config.yaml
num_key_value_heads: 1
parallel_block: false
optimizer: "muon_variant"
batch_tokens: 65536
MLP neurons of a small language model. Each row is named by its layer, matrix (up: input weights) and neuron, and shows model dimensions 32-159. Each number is 50 + 10 x the weight over its row's rms, rounded and kept within 0 to 99.
A block is one neuron, or neurons of one layer that tend to fire together. Before each block is what it responds to, as a language model described it from the Wikipedia text at the highest values.

Responds to: Clause-opening subject words such as which, that, who, it, there, right after a noun phrase or comma and before a verb like is, was, had.
L6.up74:52 63 35 38 50 64 60 44 65 39 51 61 58 47 60 58 57 44 45 57 55 46 42 55 29 56 64 69 56 41 41 49 57 55 60 59 60 66 57 45 57 51 55 53 48 46 44 46 62 73 47 49 42 51 54 72 61 49 39 60 63 41 45 60 37 64 55 56 54 65 59 67 53 64 53 38 36 47 46 45 76 69 36 52 33 52 55 35 43 55 66 63 68 50 59 49 50 58 57 52 67 56 70 48 62 47 58 59 40 60 40 62 56 49 44 54 59 52 52 43 59 54 24 46 48 71 44 39
L6.up249:43 46 57 39 41 43 36 38 49 41 49 59 52 50 55 52 73 62 31 59 78 55 51 57 43 62 57 49 42 63 60 62 48 62 50 48 65 54 60 52 50 34 35 31 34 56 48 59 61 40 50 43 33 51 49 34 60 43 49 62 47 58 39 49 62 55 55 53 62 56 73 63 42 60 51 49 64 53 50 45 50 48 40 57 56 60 50 69 42 51 33 69 71 40 56 45 53 25 35 40 45 48 44 42 62 65 33 41 43 44 54 40 31 40 49 36 57 54 40 47 37 51 52 31 61 54 56 41
L6.up260:54 68 49 66 40 39 43 50 60 61 52 50 50 43 44 44 48 55 56 52 45 56 48 52 36 52 42 52 37 37 47 43 31 42 50 54 68 62 54 50 41 52 57 43 53 43 64 59 25 55 54 60 20 50 47 52 47 48 54 45 54 56 55 36 51 68 43 64 48 53 57 57 29 44 40 51 49 40 71 61 49 29 31 36 49 46 52 45 56 31 53 48 38 37 49 44 39 52 18 72 52 50 56 54 52 61 40 46 50 35 50 68 52 40 40 51 48 53 51 41 50 49 66 52 48 43 48 51
L6.up425:57 57 53 58 33 45 56 53 56 48 49 35 53 43 29 54 39 51 38 54 61 50 53 43 42 38 64 46 55 59 41 30 40 38 45 50 51 62 70 50 55 51 52 37 44 61 57 45 56 58 30 68 61 71 42 51 53 41 65 63 46 52 48 46 48 44 36 37 46 65 62 62 41 45 55 50 35 42 53 70 46 39 34 54 49 54 50 56 41 50 66 59 62 40 38 53 38 33 73 39 73 43 41 54 55 58 52 58 53 44 47 49 43 44 43 52 47 57 58 45 57 55 56 57 57 40 48 35
L6.up597:51 66 29 40 57 48 46 44 61 41 51 60 58 44 42 64 33 64 43 48 32 61 51 39 44 68 48 44 50 35 34 40 61 61 65 61 68 56 37 52 48 46 49 45 38 59 67 37 45 47 65 65 48 50 63 44 56 44 49 50 51 55 60 54 41 33 52 63 60 30 38 54 51 53 52 44 67 71 47 41 33 42 41 57 56 27 41 59 48 64 40 40 46 51 42 55 52 23 54 40 63 56 49 59 38 34 43 57 47 50 42 53 54 30 41 54 57 56 62 57 45 53 64 29 57 32 49 69
L6.up667:55 49 39 39 50 54 70 40 58 61 65 57 51 49 37 50 52 42 39 54 53 57 52 42 59 45 55 52 62 51 49 38 38 47 54 58 49 48 51 48 63 63 57 47 49 67 44 61 59 52 44 63 62 53 65 39 52 62 60 40 35 46 66 38 43 56 49 50 38 37 66 64 60 65 44 47 50 48 41 43 53 37 51 64 49 50 52 44 52 29 55 31 44 61 50 35 34 48 59 55 36 40 36 54 49 64 54 53 48 37 48 56 59 32 45 45 53 53 59 34 51 42 41 42 49 44 46 45
L6.up737:40 59 30 58 48 54 57 43 58 44 66 29 30 45 44 56 49 34 61 53 59 42 61 67 45 47 43 33 39 48 54 54 39 48 50 44 46 67 50 50 48 62 44 65 48 63 42 47 42 57 56 36 61 68 67 51 68 43 49 45 59 52 60 46 53 60 43 50 51 60 55 45 48 48 50 52 43 44 58 53 29 39 71 46 55 60 52 47 39 65 52 56 60 40 59 49 49 40 51 50 37 25 58 40 57 40 36 47 55 49 29 40 69 58 49 41 41 60 29 55 35 63 45 50 61 58 49 39
L6.up879:55 47 69 59 56 44 41 41 39 54 75 35 59 53 52 40 54 62 47 45 49 56 45 58 33 48 65 52 48 65 62 55 34 56 39 57 63 51 58 59 54 52 66 57 42 39 48 36 53 37 55 43 59 46 47 56 38 52 37 57 44 51 49 40 49 51 61 61 38 72 62 45 68 50 60 41 62 63 59 60 52 51 43 53 57 47 63 44 54 48 58 47 64 48 43 41 35 41 43 38 54 60 51 40 58 47 34 54 49 56 62 48 41 34 60 51 47 46 67 45 51 51 51 64 35 64 53 78
L6.up921:61 42 52 32 43 45 46 36 58 43 74 40 49 48 61 44 47 54 47 41 31 51 68 35 38 45 55 36 56 31 61 45 48 52 63 50 53 55 42 34 65 36 40 50 68 55 51 37 39 49 41 35 64 68 60 60 47 50 47 47 57 34 46 37 64 56 40 58 58 54 63 54 48 45 38 40 51 52 52 43 46 53 43 48 67 51 39 55 38 64 60 42 45 45 36 56 66 56 30 41 51 42 39 39 52 55 40 44 35 41 41 60 36 39 58 65 45 39 64 35 63 53 55 39 29 59 55 33
L6.up1292:56 41 40 64 51 46 67 50 56 55 58 59 58 61 33 34 51 43 60 57 58 58 56 53 40 55 52 41 64 50 41 62 49 35 44 42 62 50 34 59 48 45 64 40 47 56 56 53 48 47 34 53 52 57 54 51 48 39 54 62 52 58 45 38 59 60 54 75 46 56 53 62 52 47 47 52 58 49 36 35 57 50 59 63 68 38 58 39 56 65 41 39 59 52 54 46 38 67 76 65 54 53 46 36 46 54 42 46 68 47 45 41 34 40 57 52 26 44 52 63 55 53 52 47 39 48 43 50
L6.up1480:40 51 69 37 35 46 39 34 59 51 56 44 53 62 59 38 67 53 42 43 64 43 21 37 41 69 63 49 66 63 46 51 56 44 47 50 53 66 44 51 48 46 49 32 40 70 43 56 42 48 70 57 55 44 48 41 55 40 38 68 59 60 41 48 50 68 56 54 50 44 45 50 37 53 34 38 52 31 56 58 57 49 31 60 62 59 36 47 53 53 47 65 68 47 52 49 46 45 53 21 51 43 38 71 71 56 53 58 63 64 60 52 43 50 48 46 26 58 44 36 61 49 70 38 49 50 44 33
L6.up1538:45 73 55 63 48 42 50 39 45 54 38 36 51 44 61 25 55 35 46 36 54 46 32 38 49 61 54 59 44 58 51 40 41 63 62 36 57 70 51 48 45 53 37 64 46 55 66 54 54 41 54 44 57 62 38 43 53 41 48 53 59 51 51 39 57 65 59 38 53 66 46 43 42 39 54 55 49 27 58 58 47 49 76 48 42 49 51 56 50 46 76 57 43 61 47 46 51 49 49 55 47 46 53 56 41 41 17 41 44 60 41 53 39 33 66 42 49 50 49 61 54 55 42 56 55 63 49 74
L6.up1799:45 52 36 85 60 47 57 55 56 57 67 58 47 61 39 50 40 52 50 54 46 38 52 34 73 65 68 63 49 41 67 48 65 57 61 30 76 53 28 52 52 63 41 45 47 55 69 60 72 63 43 40 58 61 56 46 35 37 62 52 78 45 66 49 54 52 63 60 57 64 33 44 41 51 55 41 67 57 62 33 60 36 80 54 53 39 54 47 69 34 50 46 48 53 58 51 40 49 39 46 61 39 65 48 36 47 68 48 61 39 55 53 45 49 56 35 41 37 50 48 39 57 62 50 39 38 56 31
L6.up1815:65 34 43 32 51 56 33 55 39 58 33 53 40 56 76 22 51 46 45 68 39 56 35 64 56 48 60 61 52 71 50 58 34 40 56 52 26 57 59 60 53 54 47 47 30 47 54 41 35 59 45 32 50 47 51 60 55 40 43 59 79 52 55 50 57 46 47 48 44 46 49 42 41 49 42 54 37 37 34 37 45 60 56 62 46 56 52 41 25 45 56 47 57 49 59 59 50 45 49 49 47 56 31 67 29 55 56 58 39 44 62 37 37 33 60 49 43 50 42 57 55 57 44 53 55 43 42 43
L6.up2005:61 64 53 42 41 52 33 46 62 53 52 49 60 47 43 49 36 55 38 56 67 49 50 43 54 46 29 40 63 45 27 53 66 39 22 49 27 33 48 48 59 61 71 53 58 38 46 55 49 57 45 37 66 46 46 53 44 47 48 62 43 49 54 49 53 46 50 57 55 43 39 63 31 49 56 68 44 48 41 55 56 58 52 46 56 44 51 48 47 47 42 43 55 49 49 42 55 47 59 45 53 43 43 60 37 42 40 34 62 55 55 45 41 43 45 41 64 59 41 46 57 55 40 48 68 65 42 63
L6.up2097:55 44 67 39 63 62 44 65 53 62 38 15 42 62 53 50 58 51 54 48 58 62 39 41 50 50 53 52 41 50 46 59 57 50 38 44 39 62 34 45 53 74 38 70 63 85 55 61 43 54 55 54 46 45 56 55 52 50 46 47 46 42 60 50 54 63 55 44 65 74 54 42 52 48 56 34 44 54 43 53 40 43 40 67 42 79 71 59 45 64 53 47 59 60 46 46 37 65 57 45 47 46 55 20 61 57 47 35 46 38 41 63 36 59 67 62 39 54 61 61 59 45 37 48 50 59 42 42

Responds to: Capital letters after the first letter of an acronym, often in parentheses after the spelled-out name, e.g. AI(E), BL(K), B(E)H, FI(PS), A(E)ST.
L2.up854:31 56 57 53 46 42 45 62 50 69 52 53 50 57 46 48 55 46 54 60 79 56 33 41 43 51 50 54 52 63 65 61 42 73 60 39 34 36 50 57 58 36 44 52 54 56 41 56 46 52 45 65 61 64 45 58 38 42 54 47 72 51 61 63 60 37 35 44 48 48 36 63 46 38 39 47 49 46 45 37 54 42 46 67 53 61 46 53 47 56 47 62 58 43 31 44 42 42 49 58 58 65 55 57 46 45 45 51 52 64 35 50 53 49 48 45 67 39 48 56 33 39 48 55 51 56 55 46

Responds to: Middle or later capital letters inside all-caps acronyms and abbreviations, often in parentheses after the spelled-out name, such as IAS(B), A(L)DE, C(C)P.
L6.up29:42 45 47 61 57 60 72 45 58 58 36 42 45 53 55 49 35 45 51 47 56 50 55 45 56 39 50 53 42 56 55 39 43 43 49 67 44 49 46 54 63 49 51 62 48 56 58 57 32 67 59 57 45 48 58 48 32 45 30 43 48 58 49 59 41 55 32 58 42 30 42 42 40 56 64 63 50 67 30 52 60 34 66 46 44 53 51 46 48 57 46 49 43 35 36 70 44 51 64 72 58 51 62 46 58 23 38 52 69 49 71 40 40 71 32 52 62 40 41 36 64 42 53 61 65 53 56 37
L6.up305:51 51 49 57 43 21 64 53 36 56 47 55 36 54 35 61 46 38 32 48 63 56 35 51 61 67 50 39 61 40 38 42 51 63 43 40 56 46 47 45 48 65 74 50 54 49 51 45 42 67 45 58 58 64 57 42 51 62 59 32 60 61 45 58 52 35 75 47 40 52 39 38 61 56 29 35 62 59 60 43 44 34 36 49 58 41 46 70 47 59 55 60 54 36 50 61 41 39 40 60 54 37 41 64 57 56 49 56 41 44 40 41 61 65 43 42 58 33 50 54 44 46 48 31 35 63 64 49
L6.up312:53 60 45 58 60 51 56 51 37 62 49 43 45 51 62 49 63 68 41 51 51 39 68 36 46 36 41 50 47 67 54 32 52 46 40 44 36 45 45 53 41 37 48 43 46 71 46 47 59 53 51 57 53 46 47 56 54 56 36 55 53 62 52 52 40 61 40 62 62 32 49 38 45 42 56 45 46 67 55 40 38 50 48 49 72 49 71 50 44 37 57 46 59 45 55 63 50 49 53 41 72 52 65 41 58 22 47 29 34 45 57 64 60 56 38 57 49 55 41 49 32 60 56 68 42 63 49 40
L6.up575:55 50 47 46 44 63 55 39 49 46 51 37 69 57 57 50 40 48 54 65 57 58 56 58 63 63 49 55 48 52 34 54 40 45 49 47 53 50 50 63 40 56 49 54 38 55 52 58 55 39 52 63 57 29 52 45 41 55 53 47 52 57 49 52 53 29 49 51 43 69 51 49 49 40 54 50 41 35 46 53 63 46 40 51 42 61 53 60 57 52 51 21 71 37 35 35 50 46 62 61 56 51 55 50 48 40 49 45 63 53 44 31 46 55 47 61 55 28 78 66 53 40 50 56 37 39 45 60
L6.up725:43 31 49 45 58 45 58 54 39 44 51 54 31 64 45 57 40 49 76 49 63 61 56 56 52 44 39 35 48 62 51 47 42 55 43 66 47 56 39 64 56 46 46 40 46 67 36 51 44 37 73 58 57 48 57 41 45 50 48 46 68 37 46 44 43 61 61 53 38 48 54 59 43 46 63 51 50 44 44 49 59 57 54 47 51 61 56 49 63 44 54 51 41 45 28 67 59 43 29 65 54 57 60 42 69 17 58 43 54 44 37 52 43 47 39 50 57 47 55 57 58 48 62 62 62 63 46 41
L6.up787:46 40 67 49 64 54 53 50 40 40 54 45 60 54 59 38 55 19 46 50 51 37 62 37 55 75 42 34 50 37 47 43 49 49 43 39 59 39 66 43 52 40 58 52 55 52 36 61 41 66 36 40 63 62 56 45 38 41 59 36 59 51 68 44 61 50 59 43 60 54 44 56 44 47 44 49 37 54 47 50 42 37 53 50 59 58 43 50 37 59 48 50 52 47 65 53 34 61 40 37 43 62 63 57 54 34 45 63 57 62 32 83 46 46 66 28 33 43 50 59 31 64 43 52 33 55 50 53
L6.up801:44 54 45 43 53 62 62 62 45 53 61 52 40 53 48 54 47 45 48 49 59 55 52 45 36 50 39 52 43 69 54 40 49 50 60 44 40 73 49 55 41 57 48 53 46 67 57 53 38 65 59 59 45 50 48 45 60 55 57 27 51 62 66 54 54 21 46 60 53 44 30 59 53 44 48 46 39 49 40 46 53 52 45 48 50 53 61 57 56 45 51 45 57 28 45 70 48 56 33 52 64 55 63 52 57 33 45 43 58 66 58 81 32 45 37 47 67 43 45 60 39 53 63 60 54 39 39 54
L6.up924:65 46 38 38 47 61 50 52 45 61 58 42 52 48 51 40 54 54 61 65 58 59 37 51 47 53 35 64 29 61 67 64 49 43 37 57 13 45 62 42 51 50 61 50 38 45 47 55 63 38 60 56 46 52 57 46 36 56 34 63 44 43 52 56 56 44 50 30 42 54 62 43 65 39 33 64 47 59 29 43 54 36 54 45 39 60 44 41 51 38 49 51 31 45 37 40 43 40 36 58 53 51 52 56 38 41 54 43 67 68 62 42 45 43 50 35 49 67 62 53 32 53 60 38 65 65 52 53
L6.up1092:52 49 48 54 49 40 63 56 32 53 46 52 35 51 66 22 47 55 49 53 46 47 59 42 39 44 42 49 57 55 45 45 56 31 56 51 72 67 59 43 48 47 55 55 55 59 49 54 54 39 46 62 48 57 58 47 52 45 57 44 71 49 46 50 45 48 52 39 51 51 33 45 45 67 32 61 49 33 54 40 62 35 54 57 30 53 42 50 55 43 46 56 51 38 79 42 46 51 41 34 29 49 55 72 62 40 51 51 52 54 42 55 30 62 59 49 52 42 35 48 35 59 50 43 61 52 42 42
L6.up1446:45 41 59 32 64 49 60 38 59 55 47 40 50 54 55 57 37 57 50 48 54 57 44 47 54 41 43 57 36 63 44 37 43 57 55 62 35 56 36 43 67 55 72 54 42 60 45 40 41 54 49 47 52 68 49 58 45 49 40 38 42 41 49 36 33 56 37 62 41 41 53 55 52 49 62 67 45 60 42 40 70 45 45 51 41 42 32 47 43 33 34 38 69 14 45 56 58 42 49 50 43 40 61 40 55 63 35 52 48 61 45 67 45 45 44 57 49 33 45 53 41 49 39 45 40 58 51 25
L6.up1585:50 61 55 38 53 59 44 69 72 64 56 54 51 56 54 60 49 43 53 69 61 54 50 32 32 55 34 47 50 49 64 33 39 61 52 45 42 47 50 57 27 39 47 60 58 52 53 37 42 40 52 54 59 74 51 52 39 52 47 49 74 32 39 55 60 36 36 49 24 54 44 74 48 44 32 60 47 64 30 42 56 39 47 42 37 70 42 34 48 61 47 67 57 42 38 46 40 39 34 79 52 63 46 57 47 41 43 49 45 66 44 56 51 57 64 39 69 52 46 34 26 43 56 40 72 73 52 62
L6.up1810:78 54 59 38 68 55 47 47 49 31 76 47 30 55 49 46 47 49 59 62 55 36 56 55 44 61 71 53 40 56 57 61 51 52 38 48 46 28 49 40 40 31 53 47 71 62 45 45 54 50 42 67 45 73 55 43 36 48 38 67 60 42 36 63 63 43 44 39 34 46 52 56 62 55 45 57 36 50 55 59 50 37 61 53 43 55 42 65 47 52 53 41 48 52 36 49 42 53 31 46 50 51 39 43 60 40 51 57 43 38 53 57 41 61 53 44 52 30 49 44 59 65 55 44 64 48 45 54
L6.up1819:44 60 46 52 39 50 54 37 55 62 57 47 38 53 45 54 55 44 60 52 40 58 58 55 27 55 43 51 36 61 52 38 52 46 40 49 52 36 33 63 62 55 49 51 27 56 45 50 43 44 78 50 38 43 51 58 37 52 44 49 54 52 56 51 60 32 45 61 48 58 45 44 59 65 46 54 40 46 48 39 51 50 51 41 54 49 45 46 41 63 49 48 58 29 64 41 26 36 73 50 60 56 62 47 58 34 51 58 52 46 72 70 43 64 39 58 60 52 49 43 55 51 47 52 52 33 44 35
L6.up1866:56 37 62 44 40 32 55 40 51 51 63 38 44 47 54 32 58 57 44 51 40 48 43 50 50 47 56 67 53 45 47 45 50 40 63 40 44 62 48 50 66 59 56 50 53 35 48 51 68 35 59 30 46 37 57 58 48 68 45 65 76 59 57 62 54 19 38 61 43 57 67 60 37 52 44 55 60 37 41 51 52 40 44 48 46 40 43 36 62 60 54 25 59 44 47 56 46 45 69 49 41 62 27 53 48 23 59 24 55 76 53 54 54 58 45 74 50 59 42 31 38 63 61 54 40 53 68 50
L6.up2011:69 56 53 47 58 66 63 31 39 55 65 41 66 34 24 34 59 50 56 55 53 39 59 30 55 47 69 48 46 55 49 33 41 58 46 51 46 51 54 46 42 49 78 48 53 46 78 39 49 55 60 53 53 43 61 44 39 59 36 49 37 46 35 71 66 35 52 53 43 72 34 44 56 45 37 68 61 45 50 34 32 39 41 57 47 58 52 55 51 61 55 47 59 51 53 61 66 54 38 53 59 41 46 54 52 63 46 36 65 59 63 54 61 41 48 47 51 30 57 68 44 48 50 46 57 52 49 55
L6.up2039:55 35 42 60 59 50 65 52 60 58 41 49 63 43 47 57 44 56 52 56 48 52 55 53 50 58 39 51 50 39 46 65 50 64 34 52 41 68 49 31 53 45 55 46 31 61 56 55 36 43 56 51 49 66 60 34 52 45 40 37 46 41 52 50 51 33 54 49 45 48 44 59 45 69 42 61 49 53 46 47 59 52 73 42 56 44 58 52 32 49 52 47 43 42 57 43 45 44 69 44 67 56 37 57 57 29 63 47 54 38 43 61 47 55 65 55 62 36 32 51 58 68 56 39 47 66 48 42

Responds to: Fires on middle letters of parenthesized acronyms after spelled-out organization names, such as S(AR)S and A(L)DE, and on paragraph-ending line breaks.
L5.up411:75 47 66 53 47 62 49 45 57 54 75 35 35 55 48 47 58 42 52 52 57 58 38 42 37 55 62 60 44 65 56 71 66 54 31 62 43 61 37 34 49 44 49 43 78 52 65 45 50 39 57 66 62 76 55 41 38 43 35 61 70 33 45 58 57 42 46 48 29 54 48 45 58 46 42 49 43 55 51 44 44 33 61 57 19 62 51 60 52 53 70 45 41 35 29 45 67 27 45 60 49 54 47 44 61 57 53 57 53 56 51 50 35 58 49 43 68 22 48 45 42 48 62 49 66 72 32 44
L5.up685:48 67 67 43 57 49 49 38 39 68 64 32 48 61 52 33 41 37 52 65 55 53 57 55 53 52 50 46 48 57 59 48 70 43 31 56 50 62 50 30 44 32 53 45 50 41 57 48 43 58 45 35 47 45 49 37 59 29 55 47 50 62 45 45 53 71 71 44 44 51 52 48 57 40 31 57 27 67 63 61 53 48 41 41 46 45 50 44 46 59 57 48 52 48 47 47 61 40 46 66 61 45 43 64 57 65 62 48 48 53 54 47 58 38 46 38 45 33 68 72 39 48 50 46 55 52 49 43
L5.up1180:60 42 55 42 59 55 61 49 57 41 49 44 52 50 67 37 72 58 53 48 60 46 41 69 57 52 51 52 44 46 47 54 42 38 42 35 36 54 29 53 70 42 44 53 69 47 53 71 49 53 65 45 73 59 61 48 63 46 42 45 56 54 45 56 47 65 54 57 46 46 45 50 45 48 32 36 55 51 51 44 49 62 36 52 57 57 25 51 42 40 46 50 53 48 49 58 42 48 70 46 51 63 46 61 51 49 40 54 66 60 65 53 54 48 48 44 40 46 38 39 41 60 52 61 49 50 67 32
L5.up1467:42 37 54 69 58 33 50 44 69 46 55 43 48 41 59 46 37 45 56 58 44 52 57 53 42 43 55 60 50 52 53 55 42 49 42 52 37 73 54 57 45 50 46 37 56 45 58 50 51 40 38 48 52 52 56 51 39 50 46 50 65 51 42 54 59 52 49 35 61 46 41 46 56 50 48 57 45 47 34 43 49 28 43 58 50 46 49 56 51 45 58 48 52 45 40 43 34 35 54 59 55 49 47 35 35 52 54 60 55 63 42 45 39 42 56 45 41 43 38 52 46 45 55 57 60 53 43 45

Responds to: First word of a clause or phrase modifying a preceding noun, mostly relative pronouns (that, which, who) plus participles like written, called, located.
L2.up1258:47 55 51 57 24 55 38 67 59 35 58 35 48 54 67 41 59 55 51 47 55 56 75 48 54 47 55 58 25 51 58 35 44 61 49 57 38 64 41 52 40 57 42 49 35 38 42 30 52 64 47 27 58 59 42 55 61 48 55 47 56 61 47 64 49 35 39 58 69 58 67 50 53 61 60 42 36 46 49 39 51 68 62 51 49 62 53 59 45 37 55 48 52 41 33 59 54 53 75 38 62 39 46 45 58 78 34 54 55 59 58 47 63 45 56 60 61 50 42 51 59 59 55 54 50 54 43 42